Weights of a small transformer language model: vocabulary 6005.
MLP neurons of a small language model. Each row is named by its layer, matrix (gate and up: input weights) and neuron, and shows model dimensions 144-207. Each number is 128 + 32 x the weight over its row's rms, rounded and kept within 0 to 255. A neuron's up and down rows have the sign that makes its largest values positive.
After each neuron's rows, "fires after" lists the tokens most often just before its 100 highest values on Wikipedia text that the model never trained on.

L8.gate888 [106  95 100  85 121 150  83  91  99 140 135 113 115 168  85 118 135 102 135 121  94 159 210 107 195  95 159 104 151 154 134 191 154 132 103 131 126 104 178 102 204 154 152 133  91  95  86 115 181 105  57 119  89 111 142 124 111  73 108 105 106 146  87 151]
L8.up888 [103 177  66 183 152 100 134 157 102 110 119 134 125 119 124  72 128 134 160  75 107 115 141  96 145 166  76  88 196 120  84 120 119 120  82 120 115 168 125 115  78 162 129  99 176  88 151 125 140 151 130 122  91  94 120 175 150 122 150 162 132 101 100 148]
fires after: "\n", ")", ","

L8.gate1129 [137  56  93 126 106 155 124 103 110 123 140 153 184 166 120 132 177 157 136 160 159 126 126 108 199  26 159 160 114 155 169 157 132 131 138 153 103  87 116  82  83 135  80 128 155 129 155 139 187 114 144 160 119 106 130  58 179 153 125 115 121 151 134 117]
L8.up1129 [141 147 158 147 123 154 102  70 120 181  80 116  96 152 101  73 150 124 153 105 126 119 171 100 145 118 135 174 117 113 136 145 166  92 195 178 148 173 167  72 247 127 148 122 125 139 150 105  78 174 122 164 123 185 166  90 132 149  84 206 117  84 142  88]
fires after: " |", ",", "-", ":"

L7.gate926 [ 96  96 105 120 124 141 138  96  88 123 152  68 114 183 104 185 116 127 158 156  95 101 127 130 115 103 138 154 105 153 168 164 206  82  98 133 160 184 150 113 148 151 115 176 119 103  95 129 125  95 124 107 198 157 118 116 125 170  91 117 111 148 135 105]
L7.up926 [121  94 127 115 150 122 138 160 105  95 150 186 143 153  98 142 114 127  71 210 201 126  99 186  74  75 175 161 105 131 185 152 177 155 110 106 184 165 118 112 121 163 145 123 139  92  96 153 161 183 184 142 155 115 100  99 154 138 107 117 134  87 113 180]
fires after: " |", "|", "-", " to", " as", " with"

L6.gate1151 [104 127  43 128 146 101  84 125 107 103 119 163 133  75 100 135 137 147  66 159  80 119  88 163 187 128 122 102 150 138  51 107 162 114 172 133 175 120 140  80 105 118 125 151 101 122  87 114 141 153 126 203 103  88  77 166 119 118 142 131 134 113  89 120]
L6.up1151 [151 100 153 143 165 137 116 136 111 187 134  99 121 136  98  98 156  82 161 120 167 119 202 141 133 182 135 128 141 155 119  96  57 112 101 114 161 146  92 138 102  68 181 125 141 201 111 132 149 118 108  67  95 126 108  91  48 104 159  87 128 177  76 167]
fires after: "19", " (", ",", "18", " 19", "born"

L11.gate976 [146 167 126 145 151 155 188  96 133 123 141  88 148  68 133 167 129 106 157  94 105  93 206  94 147 102  76 131  78 136 176 123 179 139 139  90 110 111 118 125 147 145 152 152 121 104 124 127 146  94 139 154  45 100 127 154 176 164 152 150  90  91 184 165]
L11.up976 [ 83 174 118  78 129 136 159 142 135 104 193 137 122 109 159 150 133 108 150 103 114 162 131 176 135  86 108 146  98 132 146 143 169 160 146  84 105 112 101 113 141  80 154  99  69 130 162 204 182 126 113 122 130 144 124 146 143 118 157  84 116 108  84 135]
fires after: " |", ":", "\n", " –", "|"

L6.gate532 [ 73  95 162  97 128 171 183 190  92 151 136 109 160  73 162 138 129 103  94 120 136 156 109  47 109 106 104  87 108 106 152 148 161 157 125 130  98 153 115 137 167 143 171 129 130  85 102 123  89 137 126 126 127 106 124 133  97 172  74 131 139 148 106 105]
L6.up532 [ 95  75 173 113 140 130 128 123  82 153 226 133 128 123 138 104 173 121 163 119 154 113 151 103  79 124  75 153 121 185 105 144 161 138 174 136  84 137  66  96  99 138 100 162 148 106 160  85 141 156 120  98 164 116 100  94 103 127 127 135 131  96 174 116]
fires after: "\n", ")", " 1"

L7.gate883 [125  75  69 140 135 172 150  56 160 103 139  99 175 123  81 109 123  91 177 111 129 144  90 124 203 107 154 112 138  98 185 162 153 130 168 110 134 141 187 104 126 166 109 106 115  71 152 101 105 168 162 171 117 126 134  93 138  86 105 141 126  87 111 123]
L7.up883 [104 162  80 102  94 111 183 144 101  98 103 143 131 154 133 143 112 106 140 110 102 195 114 141  72 131  84 154 130 134 119  59 151 137 180 137 128 165 152 124 188 107  97  95 123 149 159 117 129 167 112 191 117 162 109 139 138  93 108  77  60 156  32  94]
fires after: " |", " ", "-", " Nominated", "\n"

L6.gate158 [138 149 140 101 143 121 100 147  90 106 158 119 158 101 146 152 161 151 119 113  63  73 160 155 141 105  81  68 111 117  77 157 132 119 112 145  74 144  49 173  81 178 116 189 164 100 178 123 154 123 168 142 134 132 134 146 171 104 117 125 105 138  87  73]
L6.up158 [101 155 107 165 144 117  94 207  85 113  91 110 131  82 158 135 107 198 112 184 208 133 130 133 128 127 100 142 148  97 133 190 146  85 169 148 129  93 171 132 118 112 166 165 145 202 100  68  82 130 165 110 106 128 126 129  91 198  94 115 154 110 142 109]
fires after: "\n", " |", ")", " of", "|", "%"

L2.gate999 [109 100 125  95 205 142 150 121 187 115 145 171 158 166  54  97 119 171  61 163  96 112 107 129 157  62 149 115 120 131 105 174 169  98 137 147 106 103 115 143 122 164 146 158 156  91 173 125  92 165 132 108 146 119 148 169 158 151 113 131 171 126 114 172]
L2.up999 [132 149 204 121 181 129 132 148  70  50 139 132 127 157 146 195 184 154 140 138 124 142 125  95  64  93  96 136 141  90 187 134 161 150  90 123 113 101 119 140 138 152 106 161 185 150  81  76 133 131 125 152 139  64 126 144 141 172 108 129 166 174 179 102]
fires after: "\n", " (", " F"

L2.gate715 [ 93 163 139 177 111  84 147 138 138 146  66  90 129  89  72 127 124 128  94 120 149 151  86 106  93  79  62 159 165 173 128 151 119 141  65  84  88 152  69 163 136 159 120 112 170 107 130 110 108 115 112 169 134 129 172 136  96 175 123 125 146 130 179 107]
L2.up715 [ 49 130 151  68 141  98 192 157 143  94 102  56 158 135 123 107 114 145 126 148  88  88 110 155 116  73 137 134 156  74 128  90 129  89  68 140 115 135 156 175 204  74  86 194 121 142 166 176  55 129 168  91 153 173 138  85 139 162 141 158  85 110 135 130]
fires after: " (", " in"

L7.gate769 [132  54 118 135  94  74  95 170 200 128 156 150 100 113 117 132 103  82 133  97 124 196 166 136 132 150 136  77 105 168 178  92  93  80  84 140 170 135 113 154  47  93  97 135 155  94 156 123 174 161 142 122  87 153 124 128 150 172  73  98 156 154 137 167]
L7.up769 [157 123  95 109 151 123 150 125 133 124  70 156 175 108  70 120 142  82 113  98 107 106  95 177 173 174 153 135 147 125 168  87 210 104 105 113 159 110 156  80  91 146 162  82 143 145 165 136  97 147 146 137 137 121 139 115 103 130 124 150 123 111 125 107]
fires after: " |", "–", " (", "."

L6.gate806 [113 166 110 114 132 105 118 100 199  93 151 123 110 127 146 181 169 181 156 123 108  88 115 169 119 130 130 108  99 111 140 166 121  61 162 101 164  85 148 191 126 209  88 154 123  73 127 161 112 192 118 143 140  96  86 100 191 135 109 115 112 178 122 199]
L6.up806 [152 136 163 139  89  68 119  69  73 100 141 164  91 136  80 152 141 107 122  79 164 154 116 143  97 120 200 131 122 102 179 163 144 124 169 127 103 141 162 167  91 130 137 133 125 128 127  54  96 183 156 106 187  72 112 115 144 159  86 193  94 169  77  87]
fires after: "\n", "-"

L3.gate517 [155 114  90 107 158 106 104  82 122  93 127  82 111  86 173 143 157 145 147 150  91  92 137 103 125 116 148 103 152 114 188 129  89 126 173 185 166 215 149 122 110 127 132 130 109 106 124  96 172 132 150 128 106 114 109 183 148 146 144 130 164  98 128 179]
L3.up517 [123 101 120 139 114 153 114  63 120  52 148  96 107 141  94 114 134 120 129 130 159 112 121 146 140 125 138 125  76 123  86 104  91 145 119  93 100 146  90 181 168 132 181 120 145 130 163  86 147 172  62 162  98 177 112 142 134 185  81 171 132  90 132 171]
fires after: " |", "|", ";", " (", " A"

L6.gate1027 [117 110 129 133 166 123 144 164 162  96 144  64 109 127  69 133 115 110 115 142 145  45 131  76 178 110 147 161 120 135 137  94  81 107 130 113 118  72  90 150 100 115 146  75 132 111 166 122  30 109 165  95 158  79 118 117 170 127 164 138 163 138 111 162]
L6.up1027 [137 131 114 163 157  74 109  85 135 128 104 149 108 179  80 221 181 131  77 118 213 128 125 110  83 160 129 142 113 139 176 167 129 220 126  85  90 120 129 132 155 127 104 134 120 150 126 105 160 155 118 112  90 100 143 118 158  96  61 163 130  59 135 168]
fires after: "\n", " \"", "\"", " ("

L7.gate857 [104 160 115 179 149 145 136  87 154 145 175  98 112  82 169 108  97 117 148 104 131  56 169  64 137 152  91  92 157  59 170 189 151  53 122 148 152  83 103 120 150  69 136 109 174 153 152 148 136 128 124 122 115 119 136 149 130 110 138 169 180 141 179 162]
L7.up857 [176 208 148 168 169 138 138 116  76 101  94 183  88 159  83 158 126 121 154  95  86  68 142 143 140 132 155  62 186  94 123 132 176 174 182 157 145  89  90 160 172  66 174 138 109 125 161 137 212 111 148 206  82 114 125 133 125 118  93  83 161 165 153  94]
fires after: " |", " M", ";", " H", " R", "N"

L7.gate327 [ 91  83 128 117 125 147 156  95 132 129 168 147 155 151 134 131  99  92 165 121 116 142 130 107  87 162 160  83 103 143  78 123 129  90 123  98  80  91 138  86 126 131 111 115 110 164 145 209 108  62 111 152 157 104 116  98 160 148 142 147 108 149 134 119]
L7.up327 [137 138 126 124 177  94 111  94 120 128 177 161 134 138  85 112 162 168  80 195 140 126 142 132  95  62 112 145 123 107 129 114 167 106 124 166 101 135 166 111 155 132 155 116 123 129  70 122 169 159 122 141 111 103 167  75 134 105 110 180 126 151 205 142]
fires after: " G", " C", "G", "C"

L7.gate844 [156 132 137 132 112  95 107 103 155  90 127 116 105 108 105 152 123 120  94 144 117 123 125 132 135 131 133 103  89  93 126 168 145 115 109 100 191 117 148 214 145  93 129 150 105  85 147 114 187 131 104 117  98 123  96  92 147  88 136 150 137 181 138 190]
L7.up844 [ 85 177  93 150 131 184 108 141 141  96 198 123 174 157 110  97 197 141 108 137 170 118 114 180 165 140  88  99 109 120 152 180 128  81 100 114 122 105 103 165  87 152 104 111 130 107 116 112  98 129 139 160 220  80 167 102 136  98 183  50 122  93 120 146]
fires after: "|", " (", "-", "\n", " "

L3.gate803 [139 170  89 122 187 170 166 113 159 125 125 110 160 154 182 130 173 188 163 141 174  70 109 126 120 116 154 147 108 162 150 122 131 136  87 127 119 100 108  59 121 176 144 160 158 173 128 142  83 115 138 182 144  61 169 137 136 162 166 158  94 124 131 132]
L3.up803 [185 122  81 158 138 128 125 101  73 135  96 121 151 114  89 140 147 118 149 154 185 123 114 122 110 112 135  97  83 106 154 166 169 187 137 188 135 143  90 176 121 184 165 116 174 133 178 103 103 200 104 101 111 156  60 142 217 133 126 163 174 146 133 165]
fires after: "\n", "|---|---|---|---", "=="

L6.gate31 [140 147 176 163 151 126 119 123 120 101 157 166 108 152 133 110  47 144 198 168 167  80 144 137  87 123 116 124 169  99 156  95 162  96 121 112 251  60 110 134 139 115 188 102 111 198 137 113 134 144 149  77 106 133 118 169 160 142 105  72 165 143 121  98]
L6.up31 [153 132 132 112 130 130 154 127 130 129 110 133 114 142 113 145 117 142 156 134 106 118 175 148 128 107 122 154 219 124 123 112 131 111 168 146 209  74  77  74 120 141 163  83 113 151 153 133 124 123 155 122 105 151 134 172 120 144 115 131  91  89 112 135]
fires after: " |", "h", "b", "l", ";"

L3.gate576 [ 54 140  90 134 142 159 118 110 108 140 165 118 140 135 152  78 163 138 102 144 148  59 123 119 108  79 164 138 116 102  77 129 190 101 199  79 106 121 100 109 162 163 124 134 116 108 122 132 204 134 124 161 159  98 174 135 123 178  97  96  66  79 140 190]
L3.up576 [133 205 147 119  59  90 105 144 110 108 151 134 118 104 126 153 126 101 117 130 137 128 143 166 121 119  90 133 105 111 165 157 136 168 149  64 142 180 110 137 107 105 129 126 133 129 109 102 184  74 138 173 153 167 142 123 144 178  93  78  95 140  98 112]
fires after: "|", " D", "ac", " C", "\n"

L7.gate126 [135  92 161  81 185 123  79 121  94 142 137  91 165 117 167 119 164 156  98  92 183 116 174 131 129 162 255  70 153 130 147 124 191  84 156 119 151 104 127 205 123 156 101 172 156 171 154 159 122 143 157 182 138 117 150 105 179 106 154 101 113 161 119 181]
L7.up126 [105 126 148 139 107 147 120 117 154 107 169 123 157 109  87 118  97  94  71 150 157 143  39 161  89 105 133 189 127 153 180 164 168 160  98 139 133  91  77 132  71 172 140  96  87 126  75 126 135 110 141 109 152 136 114 112 167 153 159  88 175  89 149 112]
fires after: "|", "\n", "S", "-"

L11.gate740 [ 78 171  90 220 178 129 199 140 143 106  95  63 121 105 113 119 116 110 176  98 156 124 143 137  86  99 191 147 108  95  96 114 136  86 171 136  87 137 197 135 132 136 142  92 102 116 140 144  85 166  88 142 106 105 101 107 127 121 211  96  66 108 142 130]
L11.up740 [104 183  97 160 154  58 121 192  72 154 140 106 132 130 129  88  94 128 156  87 107 101 153 113  74 163 149  79 111 105 129 123  87  91 124 141 169 144 113 146 116 140 150 139 161 112 160 127 118  99 159  93 105 120  90 115  93 134 157 128 140 145 112 128]
fires after: " |", ",", " in", " 19", " August", " from"

L8.gate953 [157 161 117 144 153  86 145  88 127 157 141 148 157 148 126  68 151 134 157 140  53 112 109 113 109  79 130 152 171 100 173 123 124 168 101 176 139 139 163 142 186 139 186 178 129 167 112 150 148 137 189  95 122 162 149 205 169 112 169  69 172 137 121 131]
L8.up953 [116  98 117 123 164 121  94 129  87 102 153 165 112 117 100 131  78  79 141 102 173 134 126 129  65 135 135 100 100 157 146 123 147  86 133 144  69  93 157  83 127 126 148 104 137  85 119  99 167 100  98 160 154 121 125 127 138 156  87 103 123  81 114 148]
fires after: " |", "|"

L3.gate1039 [121 152 163 159 148  68  89 198 175 163 140 125 134 139 148 120 122  95  86 103 128 158  73 111 121 129 105 134 121 143 166 113  97  99 158 116 184 140 129 198 128 134 131 116 174 158 126 174 161  86 123 168 160 127 118 161 200 146  46 100 142 135 103 138]
L3.up1039 [130  82 129 147  87 135 158 160 157  90  72 120 144 176  80 177 142  80  90 167  70 115  78 142 157 120 129 169 179 131 152 144  71  93  90 178 134  87 101 101 137 106 119 115  83 184 183  99  68 132 151 105  70 218 145 151  75  69 153 129 100  98 117  92]
fires after: ".", "he", " CD"

L8.gate232 [ 80 139 105 105 126 162 180 123 142 178 148  28 164 116 127  94 128 138 120 105 119 107 165  85 115 157 104 185 108 163  98 120 139  96  80 156 138  79 142 108 130 122 113 148 161 122 153 143 188 185  89 139  65 137 149 102 112 138 131 145  84 109  91 142]
L8.up232 [113 148 124 115  88 196 112 140 161 113  98  99 157  60 150  61 104 103 140  88 100 112  89 116  90  98 170 104  88 111  99 119  92  71  99 188 131 140 119 114  90 164 122  96 136 119  99  88 155 169 138 205  78 130  98 136 102  52 113 183 121 112 149 122]
fires after: " |", ",", " Robert", " in"

L2.gate329 [140 100  94 115 156 150 158 151 148 104 149 112 140 118 155  83 152 119 117  71  99 144  89 117 156 205 137 169  47 169  79 167 145 186 127 137 134 130 109 130  85  88 154 123 132 112 179 128  80 167  49 223  93  84 139 133 109 148  86 176 121 154 166 128]
L2.up329 [ 86 115 147  91 146 155 149  94 132 134 133 186 166  96 142 144 192  84 111 133 108 128 140  94  74 112 164 129  94 173 155 107 216  88 181 146 171 169  98 132 154 182 175 186 130 157 163  75 101 130 147 109 167 117 145 144 136 105  95 102 190 174 110 193]
fires after: "\n", " G", " L"

L6.gate1180 [104 143  97 152 175 180 135 181 113 132 119 124 119 139 110  83 121 166 169 155  77 162 108  67 149 128 138 145 172 182 122 130 115  57 140 114 133 128 119 131 111 142  75 154  74 164  90 133  95  88 132 116 136 115 138  91 126 155 184  98 108 142 161 127]
L6.up1180 [112 121 100 178 127 126 139 139 167 149  70  77 108 100 109 150 121  95 148 103 117 149 202 101 106 145  83 110 118 121  76 179  96 106 115 133 104 165  90  79  79  81 123  91 173 139  93 147 124 203  72 123 103 122  90 142  49 116 135 207 113 134  58 117]
fires after: ".", ","

L8.gate476 [129 123 153  82 180 147  71 145 108 103 197 100 178 125 160 157 142  83 107 134 189  57 158 137  83  89 145 141 163  80 170 130 126 125 142 162 143 104 141 131 160 157  97 188 116 164 166 135  85 162 140 129 101 102 116 129 124 131 173 120 185 142  91 161]
L8.up476 [128 144  66 118 152 142 125 121  93 116 139 102 116 149  99  91 173 132 150 125 134  99 153 104 115 105 162 100 156 187 166 167 118 138 119 140 150 170 172 109 143 133 102 157 116  81  94 190 164 131 145 150 101 130 104 143 176  85 111 116 122 113 154 142]
fires after: "\n", " (", " \"", ".", ","

L11.gate585 [177  67 115 139 138 122  78  67 157 120 133 134 148 114 147 114 108 121 178 116 137 102  59 165 155 130 181  87 149 115 108 159 132 157 156 151 107  95 107 148 146 165 164 129 143 115 128 139  97 186  97 144 190  82 170 113 151 173  91 118 108 108 178 155]
L11.up585 [172 102 132 113 149 179 181 102 106 132 110 194 133 135 175 117 157  93 143 142 112 102 175 167  71 134  99 128  86 149 207 149 119 177 167 151  92 153 152 102  68 159 128 184 127 152 141  63 160 107 132  48 166 155  62  86 122 124 107 141 104 120 113  65]
fires after: " |", "|", ";", "\n"

L7.gate101 [118 197 112 119  91  87  97 108 156  77 104 105 196 160  88  81  95 122 110 140 115  90 115 144 154 133 186 134 140 104 135 110 162 126  94 124 128 161 138 113 127 161 153 143 108 135 142 185 122 176  79 135 163 117 129 111 174 103 158 114  81 116 171 123]
L7.up101 [103 163  98 144 136 109 164 111 121  76 124 127 111 155 154 196 193 180 117  64 112 115 151  85 131 168 119 114 174  63  61 162 104 108 135  96 167 103 192 146  92 132 149 117 111 170 130 137  66  60 124 144 156 129 139  67 131 173  84 138 111 106 149 156]
fires after: "|", "\n", " No", " |", "ed"

L3.gate687 [178 169 118  75 124 159 114 102  93 118 173 114 106 148  95 137  91 167  97  47 133 142 135 104  59 158 185  77 123 149 105 153 116 111 141 107 162 112 164 150  88 161 152 145 132 121 158 145 157  87 108 149 124  69 119 134 116 122 128 145  93 167  73 145]
L3.up687 [153 174 138 106  82  65 103 117  99 192 124 157 123 128  93 102 130 107  82 101 174 151 130 126  93  72 119 157 119 137 184 118  70 122  62 145 127 177 132 115 135  95 104 117 107  78 175 123 137 112 121 128 101 112 140 110 115  96 186 106 164 182 159 136]
fires after: "-", " (", "\n", " \""

L11.gate1195 [132 139 166 119  95 168 129 100 163 115 137  92 167  67 147 102 156 118  90 160 113  94 164 174 167 166 164 129 151  97 132 136 170 130 159  99  85 126 171  86 140 175 136 108 113 101 176 122 112 192 145 150 183  65  86 158 104 151 133  91  97  71 168 114]
L11.up1195 [131 183 156 127 127 128 167 147 188 156 138 128 154 114 158 158  82 127 152 160 176 140 184  84 100  93  84 128 103 107  99 130  74 147 139 145 132  99 148 130  64  77 172 153 119 181  69 178  58 102 137 145 123 129 192 163  66 138 121  82  82 153 123 106]
fires after: "|", " |", ".", ":", "\n"

L8.gate440 [161 124 160 177  77 126 121 126 147  90 158 125 121  78 111 133 160  96 179 114  67  93 111 156 137  88  79 164  76  97  82  95 126 189 167 152 108 123 145 102 119 189 188 167 127 154 126  81 128  82 111 156  53 128  95 155 133  91 159 126 128 153 124 113]
L8.up440 [128 119 154 176 117 159  91 123  83 173 119  77 139 106 123 141 140 190  73  85 138 174  89 150  96 116 105 101 150 106 120 154 132 137 146 110 124 114 120  38 110 148 144 170 115 160  72 102 121 160 134  85 148 175 174 175 121 151 133 152 137 131 183 139]
fires after: "\n", ",", "|"

L3.gate1017 [109 136 117 142  83 151  80 157 138  62 101 130 146 173 198 157 178  92  82 100 117 103 135 150 153 172 118  82  81 107 153 167 153 117 175 112 125 189 131 200  74  79 156 113 113  96  85  90 136  79  91 172 135 177 167 116  99 158  81 129 130 125 131 144]
L3.up1017 [154  90 122  70  83 148 181 136 153 102 169 108 104 109 140 137 117 129 106 118  84 131 137 136  84 144 115 154 118  85  94 150 178 191  88 134 140 182 126 126 130 154 114 123 136 118 131 125 127 121 166  95 139 127 141 133  78  73  97 126 145 120 133 115]
fires after: "\n", " was", "−", " Is", "m"

L6.gate143 [111 113 135 107 176 147 148 131 116 130 166 127 131 162 177 121 142 127  60 164 148 147 106 137 145 124  86 187  79 134  99 165 132 103  96 157 157 179 147 143 147 125 183 100 147 113 126 118 152 144  90 178 117 106  76 108 113 137  85 108 154 104  63 208]
L6.up143 [ 99 115 154 108 126  69  97 127 147 103 159 161  78 142 133 177 188  92 146 124 118 138 111 145  83 114 168 124 138  87  76 144 179 149 170 104 119 129 109 104  93 174  97 167 187  99 154 128 116 104 134 139 111 145 108 170 160 132 149 123 120 166 134 112]
fires after: "\n", "ont"

L3.gate813 [ 58 133 153  88 208 153 115 119 165 105 139 140 122 143  39 184 182 141  85 182 156 126 113 133 129 144 164 132 111 142 142 178 121  55  82 154 187 128  94 105  66 142  86 118 158 100 177  92 145  88 105 101 113 134 165  60 126 115 143 130 125 124 133 126]
L3.up813 [155 162 143 135 150 127 147 127  63 104 183 109 134 140 146 144 215  65 152 161 139 111  93 148 138  94 152  61  69 152 169 141 178 145 181 107 104 163 156 143 113 122 157 126 204 127 120 164 197 232  68 182  91 126 135 132 150 100 187  99  84 116 138 125]
fires after: ".", ",", "\n", "-", " that"

L2.gate618 [106 129  91  69 134 102 108 129  91 160  90 140 152 112 128 130 140  92 199 124  23 137 116 210  96 214  50 103 106  56  92 123 104 153 149 159 105 151 163 155 114  99 127  90 146 146 120 105  74  93 179 123 182  83 112 150 130 184 136  80 155 107  47  87]
L2.up618 [ 90 124 146 109 175  89 111 151 122 138  91  78 123 147 172 133 178  39 142  84 169  99  90 151 155 133 128 129 160 156  56 166 109 133  99 133 125 171 106 139 129 120  81 178  96 157 133 100 112 166 124 156 139  82 108  77 126 148 150 120 115 104 161  87]
fires after: " |", ".", ";", ","

L2.gate564 [117 127 132 119 192 167 151 132 118 180 110 125 109 145 154  60 131 124 158 152  99 145  89 167 115 217 105 123  87  80 134  79 162 136 137 103 125 156  94 149 131 124 181 112  46 176 125  95 115  82 148 122 156  85 133 187  73 111 117 132 154  93  89 146]
L2.up564 [128 187 125 150  69 109  86 112 102 200 131  99  93 129 125  73 102  68 149  94 142 146 151  76 125 158 120 165  94 194 130 129  89  99 110  72 130  93 104 114  93  92 139 108 111 121 168  95 103 149 172 155 134 125 123 118 122 107 140  89 114 152 153  34]
fires after: " |", " 40", "16", ","

L3.gate596 [113 127 141  73 142 154 112 160  93  80 167 131 153 154 108  90 165 118 166 144  78 160 152 144  99 136 142 122 168 112 162 137 144 143  81 193 130 143 188 134 123 120 109 127 136 169 116  99 143 156  69 105 172  70 129 151 152  57 121 105  41 180 131 130]
L3.up596 [ 63 120  68  99 136  98 107  92  96 134 125 126 154 107 112 124 192 110  76 120 121 125 137  96 118  95  52  78 136 173 154 110 157 152 153  98 160 118 100 123 112 158  61  67 117  94  86 152 121  98  85 144 105 138 148 132  87 119 148 138 184  98 208 151]
fires after: ",", " (", " s", " L", " l", ":"

L2.gate202 [188  91 119  91  92 156 150 117 144 102 114  85 155  80 173 114 161  85 171 140  98  78 146 119  77 129 126 104 151 152 128 138 117 193 156 164 150  88 147 141 100 137 143 184 151 107 151 143 185  98 131 146 162 122 122  88 140 125  80 141  96 103 151 101]
L2.up202 [154 127 140 180 139 124 134 166 130 147 122 119 146 153 158 119 123 137 133 117 143 112 165  95 144 137  95 144 151 125  98 136 141 107 159 146 152 187 158  90 144 124 188 127 120 116 147 145 135 110 133 122  95 142 102 117 136 179  84 103  37 104 142  91]
fires after: " |", "\n", "\""

L3.gate652 [100 163 111 177 153 116  96 108 128 135 111 111 139 106 131 138 201 130 139  53  86 128 107 134 127 101 164  96 101 171 118 130  92 143 169  94  95 183 148 157 196 121 146 116 159 157 139 154 122 109 109 137  84 111 136 138 195  79  73  90  87 164 159 207]
L3.up652 [124 116 164 107 153 105  99 154 112 151  84  95  81 134 161 106 168 114 102 110  84 195 182 141 109 161 106 126 157 139 161 120  85 106 135 148  79 130 151 161 106 140  97 146 158 177 145 119  95 149 131 126 121 115 119 108 173 117 109  96 140 134 166   3]
fires after: " |", ",", " (", "|", ".", ");"

L6.gate9 [129 133  96 146 185  91 135 112  66 136 152 156 135 153 108  90 128 122 161 212 160 126 129  86 133 107 132 128 112 123 157 131 150 139 103 135  88 147  96 119 178 130 114 115 181 131 123 112 191 168 107 106 159 158 130 138 143 141 161 106 109 100 154 137]
L6.up9 [113  89 158 216 111  83  77 137 100 177  98  88 128 143 168 149 160  98 104 102 106 174 205 164  81 126 147 105 103 168 133 184 104 140 157 169  96 115 153 152 126 119 170 167 153 181  95 109 177 180 143 116  82 137 148 125 129 118 113 138  97 116 131 134]
fires after: ",", ".", "\n", "Note", " and"

L8.gate856 [ 95  78  88 149  86 135  98 134 145 138 111 109 153 102  93 124 109 129 152  81 160 109 137 127 138 134 151 140  89 114 192 147 148 143 186 119 130 130 154 169  82 136 107 111 143 172 113 188 158  93  65 175  99 106 103 103 100 139 148 108  55 120  77 119]
L8.up856 [134 129 146 127 124 140 199 139 105 148  67 146 110 146 151 110  34 116 106 124 113 126 128 141  51  57 132  80 103 132 119 124 170 102 129  61 130 180 167 104 174  63 140  82 201 103 141 146  98 124 162 110 105 142 143  73 117  95 121  97  74 117 130 136]
fires after: " |", "-", " D", ":", "|", " L"

L3.gate203 [134 113  86 135 174 124 122 121 149 128 119 115 158 164 131 124 117 189 152 106 163  91 140 136 152 141  82 118 119 143 135 115 135 121 147 154 138 197 130 120  96 145 129 203 171 158 131 123 118 144 135  99  99 146 107  84 144 149 170 135 183 176 121 132]
L3.up203 [108  84 143 139 138  84 110 114 118  64  92 138 100 162  80 156 114 142 121 181 164 139 107 170 134  98 137 141 102  44 129 121 160 135  49 148  82 114 100  86 147 124 131 130  99 138 139 104 133 126 111 154 124  94 120 154 105 128 108 154 117  73  51 119]
fires after: " |", " ("

L7.gate335 [125 140 104 143  67 160  96 110 160 165 150 186 139 146  98  78 171 147  92 123 152 130 149 114 139 117 158 157 154 186 130 202 174  67  79 106  89 123 133 148 113 117 135  96 160 103  60  94 127 163 121 147 136  96 161 106  94  88 134 113 190 149  93 154]
L7.up335 [ 76 140  99 134 174 113 124 149  86 121 137  71 163 135 148 149 170  85 105 112 116 121 123 124 145  45 175 122 112 125 101 175 131  99  85 108  79  78 175  68 186 139  92 216 104 120 127 164 108  98  86 158 123 129  78  85 118 152 132 123  80  92 174 144]
fires after: " in", "In", "astern"